Part of a small language model's weights.
Size: 13 layers, width 256, 4 heads of 64, MLP 1024 tanh GELU, vocabulary 512, 10.5M parameters.
Architecture: rotary positions, untied embeddings, capped logits.
Training: a variant of Muon for these matrices, 178M tokens, 10859 steps.
MLP neurons of a small language model. Each row is named by its layer, matrix (down: output weights) and neuron, and shows model dimensions 128-223. Each number is 500 + 40 x the weight over its row's rms, rounded and kept within 0 to 999. Numbers have three digits each.
A block is one neuron, or neurons of one layer that tend to fire together. Before each block is what it responds to, as a language model described it from the Wikipedia text at the highest values.

Description: Word-completing suffix pieces. Final piece completing a word split into fragments, mostly "e" after "us" (use, useful) and "t" in Sep-t-ember, also -ing, -ed, -es.
L3.down373:533507553452510513511548452546500490492552493499484576458508505492520499527464488509457525500545510470435470433493476552542466563530500492539492571485459500502545488426481502529481456472554479545504532457508461528548525497505504505503541528487470489558544394523463574554514457493512482580
L3.down641:450460424589465526501501451511508520510503517509461400505554493505488588546490578468524482479530541436477513496537497555547521531481478415540525514512480535575555490511478524430519513577477566511516485566566481550506503538509536507520499418469497467514552428485479481426488567517519503444
L3.down803:450470528412559548469515482458504543497526518516520545493532549523495460456592524453520594501514521531492548556489505525445509485502516480577506576427512551581512526490547463472452526586526492547508487454528501462422507484486463550449497565529491502506518441461543487495481504501497522507
L3.down834:518460515491479532638564432467451547525524486441561499497561473544474441471437564489513488460505473490509518497542447466564495507481487490531535557486509419489412533421432582523493509483548502498528471534521566518553497496573530539469532551476489454531547463577541455519535477511456580505

Description: Year third digit. Mainly the third digit of four-digit years (19|9|0, 20|1|5, 1|9|50); also word-internal pieces like ig in original/signs, or in Norwegian.
L3.down53:496490467476536546528558598445540472517548493488484494535493474474475492497513447529499506455493539597571498433590563442498502451551528482468469493479435494467585503475475509559509462529473550491525528519514522505505553485553502572472506481401543501475509459452476549513490441528510451470
L3.down288:436522448569575476519554594428505480511530519574430516442514393483472541488570485528456531576464552537474468534538528436555493464382502487479464484473495526535500457463521556510505485535530503429442456502460485463503495526540453485484463526553505513508527465506461598464474455543466561412
L3.down552:501493540471511461462497525500531525486547452449428502463492484537479506486475491513509489481525466518478550501489535478522531493545537378512480536459423530509492487517511528527536500442519484461409531594434548488485483474529596550523445444520548490507502458517430543522428460495444508567
L3.down692:498519459527470477497560532463514490527532488520540437524470449505441523466511472488496495511548454524505515463509529436558521550560451540517531505482505463492456500465525457525535490463528473533506484538554451524472579521494547480504460476474582477488542486541558546453454511448433445553

Description: Century digit of years. The first or second digit of a four-digit year that sets its century, e.g. the 9 in 1948, the 8 in 1872, the 1 in 2010.
L9.down24:487484516488524502535515514526502469501485520469492469536433536478526491486515574461470462520492481575482438454495518531507523533572486525460505481475518447472462500480504490592482418551507520542472517476523475426448520553483485515457552487437556497516466516503487406489484463570491470435
L9.down33:515557463557511464523470499514493485498497491469479482470520562548475513468546522513470502555518517523507573562522536463491561466578405507471457538464445526458548436504535532599484505489515521491527532459544546482456489560488547423538451452499449450485523482500505538521520438517504543537
L9.down90:496513492494405535503470530509513568436487498487535518528480484528488463507462490478508577547485447494481463434525468530504554484473477504441539463428490517528417505517484455504471506464567476518492565530509468546490639565495513498502495451447432494531474452481484518490524546498525552433
L9.down285:528550473543531547505548460400527506502497531510412492524493414493546523459530509513493474565553465511475536502510423428487555580618492489534446494488411532489437503454567566522465413561500547543511424519570499458472474487504478508499476493398522500545556490505535449476432489446550556443
L9.down331:547433508566514557546442506519493470557508504482408513437476464428508485476521489527511507457499541546462532427462433402514434490425525506494525525435486498537513449517578487535517504500449501501517538470516477522487535583549512568500529459523443592431512459461505519544448516421596507483
L9.down451:474540550424457530497506549480501450478548493510515490493485393449435562515477541547534483457529449470414522559451533550462530573502457496475472500478489451529456466488539456458573467405483476511481563509520505539496502513443478493425464515442511506540479526505517463550438501517474508463
L9.down499:533549561541514539559533447517438530438474459522463498473431502556482514498566492481576531529529445623545511506540498469517485498468497480518477545595527491479520458449493520568468475535511473495472553547481549495520507475507435477484501455463441498569545504513495506508537501527646552584
L9.down683:546496521511485505584516520400439491474551501517487487451576497560478486484540479504507540460530470460462500555470498544450475523498537472514464497415512578552518522487580529472552586508497522485507513488477432505488509504536514507521503450545486580545547520498521509502566465487521470548
L9.down698:478477470501516520567467480545576430467531465547513455473499488499489457437497532549477459522550486530543587515489507471512514541526445556496535533481452500540501505455531565535543489533429513431510576502427507560526513468442520540452445464520438486501490456484510549497512498484455513499
L9.down818:539501434517537530495505542528419526497534518506404561459458523502538476460526460515507414528492530498526546499465449466491521503491478536465427421432557501509519507501544562527536495482538469536489533461551520531454529526519564465562550518563494535443509440610517538466463472542475458482
L9.down882:500455501513488506552479482480491510521535533539529492394460499577502522508486565488496518518497536499504543472529510481470509510423463568445486545525514535511505504509527489498503492535549533497496443481478498532545446408605494422547516448527534489454486521468475477544513453469548567450
L9.down896:520485599531438491492472491476515463518437524554494555439453481584551507515529474456525472503478506508527479506497409511598519476519515494401506567515471459489461519503535553423466457512505533567491446524506511490562519498477411447478454506534462509443519513512505509490500421509492559495
L9.down923:540525505564553461476513503539434429478524487471489525524458509540566520526541470511448451465483545477541435435480459526503437537466543528507566488532447495525522561528484499489543503500563477540462525551538478484524500531488533498464532491545515458440482461525574464496525415522514532447
L9.down958:497509523513537540525482597503554490400530481547464464460603502538483515411592476513566527569463516526532526491507503517553489513547513479497502458550503585496518501503564544541549514513449440550429551512504493514489464494428528485450509477488462415466540547561534509481531489489462575543
L9.down980:492450468610571442578490535540464519499534522479424482463539490452456529522472519516501526441534509508540522533537499486482544517537529482494476466538446458488447545472513543481455518521566507451530499530492448508505482491529542501540539451496410493481482555461466484559558496413531453474
L9.down1014:491532498576432505493505436544386490469450460489454546560479497487456442544499473459425433461560541509558564567524475494487506479476515445498483544517503539508492498512526625552534487456496490512485560510474522553505430569560500507429484504530482546416538523476506480612460511470637512529

Description: Main-verb inflection suffixes. Inflectional endings (mostly -ed, also -s, -ing) that finish a split main verb after its subject, as in return-ed to, mov-ed to, earn-ed.
L9.down206:482484484482508510557601441511542549502569450506468498451512450552519539505479458549504479554467475509479445486577554442450465550555474476474510509566551487493523505491537452555495456501486411466475535501570503510510529489517442503490559497378501515461474441433466422488460477541535463559
L9.down274:451446526502438519447534525516506497504552526528480504529556448547469492531438506509571437484523466485495479531576521474472392423497518483532539474531446502557486411511465501482578577507476496494500404539505536526499546510502543522556477491574565451564481539513489551487495571556495469516
L9.down288:525517525498515491547494546446471566441546540503549479498504495448457502501482515473535439486484383535465469450516559444499515462484410494463490501434543518556506490458549456514451540509456506535497469552465455496537537461494506587477542510448474471538477475442520511479473447468477556550
L9.down369:549532463476450499469451545498517510467504449473463428430499497524460557544509483541481521416485519520454430456455463465546502532495439497521413545516500516518532493556506428555469464418512506481466479475554448480446498513470463538551519523458518502451549466451574532428498471480464499492
L9.down402:555500498555481449443501556500460496493465506511500579480527506511464504521554537507501502451489544531509434467492484466510515492550445530483455479502472497500489541458505516378446525485446493486545517500552470495567539506464487515549566524443463497479516495570515485521467495470458503652
L9.down422:472537532530524505527549583451448482564426530455449516517507579518522569512503544480556509487479510452425507499453461470529520491549519597518498501429422511465498439490508465485522496439480470439493485466443485496458525525472466462458523516443501449516443492491486452556500463496422511517
L9.down427:516464458550488404457547471520534492446483483442616535496524602500487478522428480524486505466488554450561529520460531477504486468479456514493479499519462442491459562502516545465513537517504501444571504492524504410516424558553480473494468507498537447463485543559537506480473489586545534535
L9.down598:457518538576483532519553532508508500407441444502520501474540511552499515516540536411507577474546433500459484429549529555524511455510488469521503599446517507445589547472500480443482518539480521512536472547497457569457545559472489452539510483505500473464495505533532464513480487448435547501
L9.down609:478568533492498528511452483454489472449473545501471497468455430523434438423473455508483480537552471501397569502541490552503556530495480481522497528497541452516539498524521515507496410530530560431520520513500539409442504517474498510503461474504525501541497499443531520559499416461474456503
L9.down880:453502429511572547471532502484550515472427456374454508571485517509467524508470437526525492481553474454524475516547432491568536518467496556517532492486515556415491462549522403488480511522489473450472498443516510467554494545487496479524456538482521506485475468503456564548502507489512450467
L9.down891:496480558515555500470529546541453448498427493510504490524562490545478486505526516524439450417518540519516445502534505498559446485478397475550487492457546471480469522470471442450474375528474458467451503453523460512475532571495488498539425463563479537473470430517441477505474483454419524475
L9.down901:546513400483477546546479544475491536518441463533501496541484537599527497510475498505477563418467496545512556557543452448542489498489462526559448557434467458453491425531549503462418561520548494470543511525453480475440472517448506574461511489479460421522462530508493521549574456561460541559
L9.down933:511489474534536514471463554488460501513518530489624516521460532497535482572441577443522481515526473528531496465537471504487456504428518538527548546504531469494461439514569421458514466496458515552487496549455461554494506494505530514501468454536555529508488450577515467525497446457508539588
L9.down944:486496539512490525494414505462548511549502523472488513464419501497479510493487455562505477465483476465494506529463588491487499519453491586465510510581591425535482561476485462494473510486482490456513451581492477573559495457458539466478495497553578518504442524508526513539455436489419476485
L9.down959:517480432473499550537506543543473621543603566478583500514515478498518501494536470438455509532532542510532555473447491525446513505477489440487463525545466537587502468533421520531473496429512508480485592493447520534526469523577466435485488520547423535545503518582540511415486470542495450508
L9.down970:517511497509545515551520458493466491528498473551479475454535496491455521489493510497478551543459545572555509481541504476475467538460534472523542556490548552541472457504522465471442448507504504543552507489445484570461495543532501462431447448428539470418445546493432521508506479456568564497

Description: Agent-noun suffixes and "be-". Plural or agent endings such as -ers and -s on person nouns (commissioners, partners, authorship), plus the word-initial " be" piece of became, been, before.
L3.down462:570470466513502458537462520478494559479551463528525486523482509501527544513565472418463463517506510571522526516437581469437523522569497497516547545389489510486565435538546530478492491482538487423520512460515511533485577510512480480490446444520494458498538469546414458556465517467447517421
L3.down817:601491478586523523468526513443507483604528515523449497445507493512484520569424520501470519498548538608470458542546514516502474502528509460480598503477429492456510526546503524551428576461460436583496517504609477487450503447475520522498486452483496485517568445575481493503526420484532545538
L3.down847:476453487458544481482533509444468484491469537504539529509550496549501475550571523498519464519505520605546525503554526469486448599503581537470555447440551571526441534465492509618526491482521492528510522491608514461429495480554468497425527513493515510464458509533528501514541533477475575503
L3.down922:536529485486519501485517463467517548566505525487499445500539507502559419466551535459567547494492485559503474482520535567429516553477481554532487482550521532501512575537552486542498475469473565491425478544600552530472518463495474481482482589494549479502511478524449522519475464433458482581

Description: Mid-word completion pieces. Final or inner word pieces that complete a split word, often verb endings, such as too-k, withdre-w, revo-k-ed, embark-ed, caus-ing.
L5.down385:552571490506541524437501439482441485517472492518498525518479562446541490478394508471571566387540459519496443474488458494562478522574535499439485443512523464555499445438535438502444483504485498513530533433543566492517504528473579594415527523512496512488568549537491525536440491522479553483

Description: Leading digit of years. Fires on the first digit, usually 1, of a number, mostly four-digit years after a date or "in", like 8 June 1979, in 1876.
L5.down41:517415517511520512503497500472492480447489404486444455462495481509516533510466500503517514493529467543498477484487556472535490406524489480450526537537478487531495494522535472575561571512518517429431495512515452551489461447566481548467400399471478504462571517569498551483483422523557435440

Description: Pre-verb auxiliaries and adverbs. Function words and adverb endings just before a main verb, e.g. to be in "to be approved", infinitive to, -ly in subsequently directed, then, cannot.
L9.down195:470495537517504599491522522516471449474534410556499476458456532491435482467446543536465520535490593498506547462472462492463498462562510548471543524482418509515532505486519468420551523539526490479480495456488532555574511476581510480474446472524440508431459440529495570498500506425514477458
L9.down243:546597490499457517496459514504434472534466479476558468564399498497502479400491479492513525525519490439478517473543428505517530502493531529499514531470485546546549503498438492507490462518506497531471499560472480454539506474589501465510539457493525510515498461432521499539502525554441464497
L9.down348:447460539521527488505491519545471472534452442529518472527482521461496544449523496479481576485551409431522499543522513513398527455497543537384449572517439483405496428492451517499481499463546490548443440421445471517560511480535455492498545488482510531478506445477519542512535413508524502511
L9.down406:481542480568471493532483470502495508586517480500472541470543581545508547509485509592444484452511497519473445551573530545548462473505475592517448423502489503476477503582496471513509527536445500374513468534552543504471444458469519523509515526522467548474512504385550509558530429439504557502
L9.down496:521550500435519466486501526464522489497536535518453481497473513566488522472529451550436541467486519547426543561516421522458477455454461517562425480481514528443503533491506438512552467489561476518545474462455430492524516532458508459492491520427459406483481482463489460470511466460472474454
L9.down505:462516531518497545536519533511554580512489458469560489518436490545520543511507480458532492547537542472439522483479556447523447467575526432482566478476548468506511533544464513490454486529498518460545384402523522460495502518559479477493507487448473484431493534511470427522505469511487422460
L9.down527:512492494503465493454544500438411506461448555532529437520529417485515475515552440532493532491528553583449428512551451466512548513516399469527568408524446479502507559539550561435501452479534507482466430485525470508467437480560496490453479484473491487538477488485495447505436533524439488533
L9.down529:451488552552505460500556474472467487495559450435508477504498544465506399511464507498522434534517457537441494553440478521472497521526467500546511481619522459514559504474502420488480516419546468502440497526548521463560448531547488494541507488488487561505447473550497478532537470525485439595
L9.down634:442472499400479555481461571509474442498518483436565490481472519548453547523543545492478542433501462463507505540500450432505529490412516518508476644519487490561454470549491506502521492514526604533487473499496517545533471445523521412479458467478502507517466406515506557501505522494530516539
L9.down643:484491474530427462540536504481525504455536519473574469554455480436459495544507465487441493480490516519507535531492498480486469465474526522563489476491489482496504517504495548446505524488502486469474444508527515454429534585468462504605551553574599523507501506548568499490534560519531535489
L9.down716:463526526418569461506490500511521443483543502532528481525540502504520463533525543528422528507551465418568437526494509471490498450438495433478519412479568543566547528504478556470559473563517427522524463467488491551561482443479490539514514487463526469513495487516473493453538497561471495522
L9.down740:438544516513530464517471489506500478491554505529560533506521495548487508495470497510499531528457506459464545527554451409477539441487458448453339528460475398526489416513524461539594446471442495436472543477438476573492515488503536486443615528502509537486533453450492494481446416543499455495
L9.down775:497506503433573494491557423513476520503510463485596514476531492486489450539447530520517466473614507438510514500538527472435522515470451511549521559506469524423544492467487558573567506491464485469524526525503502395444494472508493467478512474476534439538501521485475475493446505497494489445
L9.down872:470460506525482471521463453447400464528476515504504524464524461531456509499484515524391475533439548440473491571484470496591523464516501452476451514510461482510499427503493538517498512545492522511549488457463587531477485531536482493560479531489430440492513517435466456554573539481488528616
L9.down951:519486559539514486523465502505448531488594513523591484489525447495487535518571529533499499456510486511514518456522532518497437462494482464457482486528532458518503511528520399469544448491474454335480543452532527505482515495501492520516570434511512509472451537580442563437513436475479479478
L9.down999:450537458450528496430485484493530582457416432545516460500547569491455492480502447509525493544552476497541526532485513447523575554520497621485493506515483579555489532617508500480507516473545452571469540496485485520487474446599479484468422435472469504525487479436490543497472472547503493500

Description: Year-start position. Fires on the space or first digits that open a year or century number, after a month and day, "in", "between", "the early", e.g. "March 26, 1997", "in 1960", "early 19th century".
L9.down26:470506483475527512558552560474457494497493471463480471478545465493493433493491500547570443531445429477490547544460496486511513440474495584488493493537489531565520541454462552438469484439517546581475532553514495454472492488555570422528454450503548528476516537466519398505550531492499481457
L9.down52:519501571436466545514512507540474575521520559450490555478481467517494519472409500468529596505546499544554516499481541517567458517502499537459474497520470515490469492455487419510506537556507552475457500487431475448483464478527485504481506559507428447429552501512524480501465431540481533528
L9.down164:568446518486507520525508530530591523550534573455496490477452441531448528432437488553455567460524499526506479463458522521446527442461457443424482522548594507475506468454474574514518465443492506509517529510515450502575481501500448476498514484538457484478507597521495493481498504466452544510
L9.down165:537456478481447499442476520447430528446472483434553475478524514552514501553532518440470474515522497428501542476526529522481547474491514473531476456579526520525482522510476444541551577527510533498420473446426469512452453470427464570469521508571531458555507490501437512501523473545527469502
L9.down238:434534508470481515470431523494431386526502503556412479486545434532463480461479423588499542534525490461466554494491549496470487445394524494515535455455487467483498454494559591501534463528511464525424523496472455487565581417494513509447533539476465417459516469454456462470472485495410504451
L9.down301:476528406517455526513495506462475589425460533455522514452556465406483531487401478433456479539477433563496518445548542494534502489521497471474426532448567458453467481523472463516505483562483515484462528433530507532517459551523493501460502545469509499488482482531483581471481508524413496489
L9.down515:544524490483492531523443525482452519469425447559410480493473528536490529475492426438526501485489548522529528541436491523578498512483466480454440478433506455558492514507421505505451530522426541486459509572535557532500507538514473606481449529584505491512482488534505496509459478433513410439
L9.down580:584462558467506569488472451504468509513511514437537493582506469516502427475517495488512518525549426457533455490453508485446490523514517522478441444456444455476548495474487481538553490486563519532471512503456538475497515501511473560472508491471489516442514544485480484551475496466537490523
L9.down689:496552593470420446456523439479533516540524532513526437505502516519440536461536499538414527489519490511518512476521438560445497483405540521487502534475494485524558560491565491499457526431490535534515498545473545539500499490549518443507484467501538553495533551495515493563516562487591533479
L9.down696:460467504556503520535493441541430472487491587488507534447511475600456504562483512510437403554554483490514482477466515402476513554486522460489585519454491503504489543529464501539442476436471526516496488489507526525471513474460536528481506461518472486571466551507568554529484466497490566486
L9.down703:517457486417454557496533491483516428592473535465397478521409480476510495495520444508482547503480566546472549542434469555453473466458534463527527499548471444455480481445453514457501437513508492578508508491437514444564536483517509502470491493477499436468481531515529543497521577487520456542
L9.down822:572482500453541458501487458595431384515467489425435449550472553578436437521475468513543529502518497496536481526485553518544492499494490534436497493482581463486465503511490413498491513513533519496545498463510462514525450422494481520498463494426609537519554542533491488527433509519550500495
L9.down917:533496483560440527531459523483514534464512470514445523531469500476468540509441532547541463485544579555519487470526551493539483517488510523523502534492454532496481515491576478521524485483437525446495544507509539468561489530519541506467472536507502434519531502542459496545440403562494559432
L9.down940:481493464486545500444484502479492559468510556502496566506473483514505543567487540520503562527494554441480480466455487569532548602439459470510505540505502549473496490454477551521528501469484554560496457541528526538529465477509504428477525505462542574481571402558494526535493521495432560536
L9.down1003:459513514501560465523572428475555574499549499469488477462520493489520469572449507512498371527528548484560552488517589410543476512580479484471520531556475522510469471513470483447490493474520442468502446553537526531529514557552471464580450492502551491495448494567419477430482481566485414536
L9.down1016:434469509471500525520530537501497561448480476533343481497557471453455415469491499452479552485502536581457523542443500478503503492481529489518489509524456564518537467481518422512465552507473532512507471505523560488502439528400463491552405489477454527486516538411475482532553521537525496548

Description: Name-completing final pieces. Last word piece that finishes a split proper name, mostly first names or surnames, such as Raymon-d, Debb-ie, Dw-ight, Har-ry, and sometimes places like McG-ill.
L5.down120:538506495434469519546538474527450465510431520581542456480485489534631513534490490512482552481532526488501558481489511462520554572528526559465465601416481537460509495496441503507522472493448414569524470466541510529462478539543538528538478512470511478507528492539543541505493513546450414496

Description: Mid-word name fragments. Short word pieces inside multi-token words, mostly personal and place names, such as Jørgen-s-en, Jam-es, Chuc-k-chi, Thom-as.
L3.down110:483486494536453563518516579465502526475478478528508462477506519520489623511488476518506526476517494571393502542530543432502502475486523482510504505515499538534461480474460540511472501551445498487540510463499481499510438542483484501470537553508503557537515530407541510503510540585483474517
L3.down261:520519496514503502505559531447546486493562510443510530600496476520459512498455428400460467499483520584528516421541506482507496501594534463517503484529510489499484521558480496422512446506489555553507553530503493512486518502465470560569541458435508456566487469487504535483471501494497467534
L3.down698:555483484442546561566478501570509526485488489531506513520480540517546408463482596504527524481609477524474526522454565543521451525492610528503494532464465528475467548540415493496461441409535372461531480468520559503500470524496488443510495473510501504488513522477558418514405492487536488587
L3.down932:484535517535568512457511491438517500531502524575488490536457518511483547511469421461451427476496501564519566530468585501441517553472499554500566431520497451561537525525493473546463541520460536488548501456496513501434475494503486487503478470431572478512515497499441464512498509540532528523

Description: Early word-piece continuation. Second token of a frequent multi-token word, mostly the 0 in 20xx years after 2, also wh in which/who, and pieces like unt-il.
L3.down265:488516490498479461544568504490506506471580589494443447471516472478508587460416533581506517512455541514537469493563552476471468546489527534507420510500452507524481529481496506546482522458489529489506427480524470530478514445485511556448486464545430481414450474410513431447541508462509493581
L3.down307:580510501517539555554468503530522495546431429480533498525516461555473495538474437429552502513473600526494513473537456604512521417446506498491486494535455455529506489480586522491499591508500508436434461440477493494532534495528544468546516417505522534444517496519376549515488446571411517530
L3.down342:527500479544448585483457380564472567442514494450482498487530523453522551462497502511496489521597488523576514533591505465513478568451479464465536538489526533478524502458453505455412538454478464500521577470454492526534445514461536577411464489497443496499524469470554531507526396457510470510
L3.down407:502490482438482499532573519549500564514499565507519457517458491503432584443491487513511467490489569473518458521506507532469562506482501418500472545534527480575494480537516511414483474438540525455471537497538456508562490443475523482523521513604423480479504527480430516455497473496502525458

Description: Function-word pieces. Short function words and word-internal pieces of them, especially be, was, is, of and the e in we, between, would, been.
L5.down433:539573490430464547569540473511397527574509418493489528500532464547469462487474465439529466540604505464484535584405488461507532521557541507486478511495421531522536565523549500550571452555525543561479446467462506502494533504520568508475518500428500513527509518487485491520491430493521400445

Description: Birth-year slot, mid-word pieces. Fires most on the space before the year in biography openers like "(born March 18, 1971)"; more weakly on mid-word pieces such as k in Reiko, look, risk.
L5.down349:455493504474448529432430503605555555473425574576514544479586484498518511511500545456501512508513561448504507596479549455498525539516480540526528506512501513489460468534480537523539545506483542531521499509476509527479487450497473480531553483418475461569391507505526540442510509481504482513

Description: First-name final pieces. Final word piece of a split first name, just before the surname, often in election tables or credits, e.g. Alfre-d, Joh-n, Rober-t.
L9.down64:494553544510510526512569501504500495476544468449576424504482520492547518519454463508455520553505447537485534554556518600495506594524445400595444580499508508534552543431544507497444468560471498536567449538502478516506486516523482504460479555512512436462458453468554536544505479488557547556
L9.down99:535469541428576564430525459554488495507450480392501515485499462475529493457506440619553571499513400501484504526514516582498500497520466584501530495549488489433505460524543446481413566496545433557535485480530504489512481516501510525496505486451482456482477504557568484435592420488517549518
L9.down135:470500503453510482459507427517506471503571525474460484493552492463467503506492499467550577457523495518429511508498558514492539576531491481526489474431536439487458535524476544587458490500525537479513412472468510513507481549493493564499525542485622436524461550475448474514528564494440472559
L9.down145:512498568524504450476568486451457473534576480532526475559476503518506443416477513493519535520473508516538500464502489537496497491455551462510464521513562497468554550507423562557475497531530440502525471525506517494467430479548535518589454502454453480530550496507579490498489441573532484524
L9.down147:533502469485459468475454469496520417436460497456490558509520497478527500531478523501516607485493456544566517524523459512478543499455507501488509540418506467501492502482532470522449525485456488465466515507470520562479516575523547489501517500404506495541509547506510509501504467465498552514
L9.down154:482508472527571497561513445514517495475477559502485484554429478547473517477425493542559408538509476498538453553533465512528502376514521488451609513493545488505491455517530543549511492558604475438545506460493571420514465454533531531522428539509484500565548515452483523485476514536420545432
L9.down315:456483532503495484517509442488506472572472447530526501438554518511528537551377482503533500493465522450546536524510427524530459386521594506455523434483492450529496644524539581497547532505648455548461484567453515527491498447520512562482464555514478498501482476511459509495466535496494489484
L9.down338:541470519463481482518499484414473497481461475485461528531470464436456480443490481493496531498571490488452529517508476535460486511462537515510492551486529549522531451563490519527472474570503468495463429488504458515531449473550478479511582480487403526500447515487568556472474438519474511487
L9.down411:474574540452511552355522476433432422504438594505491521451537473451432522554462520459515623462503491440526536475576556550596486501539504486478538504475551494499523518476525477466489485490588462406505542541520471523531478498541466517549464534474484441443444484470468446504511530581513521495
L9.down474:489494524516442573524465473517526470408484506502618462526431487561557500411526438482489488502467536531401496505538520497490549524434511547440500493474532435571505561460483517493563508470514516478556499553487511448542548526516487469482532508473461472472451472512491497513544455488518570525
L9.down517:547452446493445567416483521505487477455513510474511472581540493548552563478521521542529515507532551467464535498489468442495539542480526531498586481423517525448519488507471483525482516521506507476512469547504548554520486471499571551564484462522487465468491478522540544496495570587495492499
L9.down594:494480534492518526498450498470491539498498536518495502464492498538477489419458498565506587502539513465456486509505483526588513500535559508520505480503466506558541512521543546509447476549492551486550470523504448513514464535497486522485548506516466459564392512490541498467497498542574579496
L9.down811:478513546552471472522533515503505411523452508534486492486485566523514449486479357509538448538543506548503469537533516519464529480518508477479508470511447565535543541414481497533394432542581432473546494449545502346501526516484513526541530475420425508518503490520529503475537444502560447545
L9.down826:410495484517543525454519474539473522511596463499560537492474499510507451567555509543459479540500550462561530482540491465467560496499507546492494501553530498500551507564470512530498455472506480459517509530550412572471464587496496482494462489491463566453559425505565455493483429460521466564
L9.down877:511527512582514494447482538519439504561466439504453553532490519484577503446467495486457499454550530407520489448508563469538503505510465479488510561489523517516535544523462460464571518495508465479560479485450534447560493510572394478454469561516494532462480481466491474543461466540476599548
L9.down1006:519514460503478479505591537546462472523550544503568502478538426497470490564506562519491567503487497509436480463479488455575506556554522505554543504525473509526460499467535431524509471456508522494520543482510495538528576465546503390503497556571449512450512454514515498583520470512544478490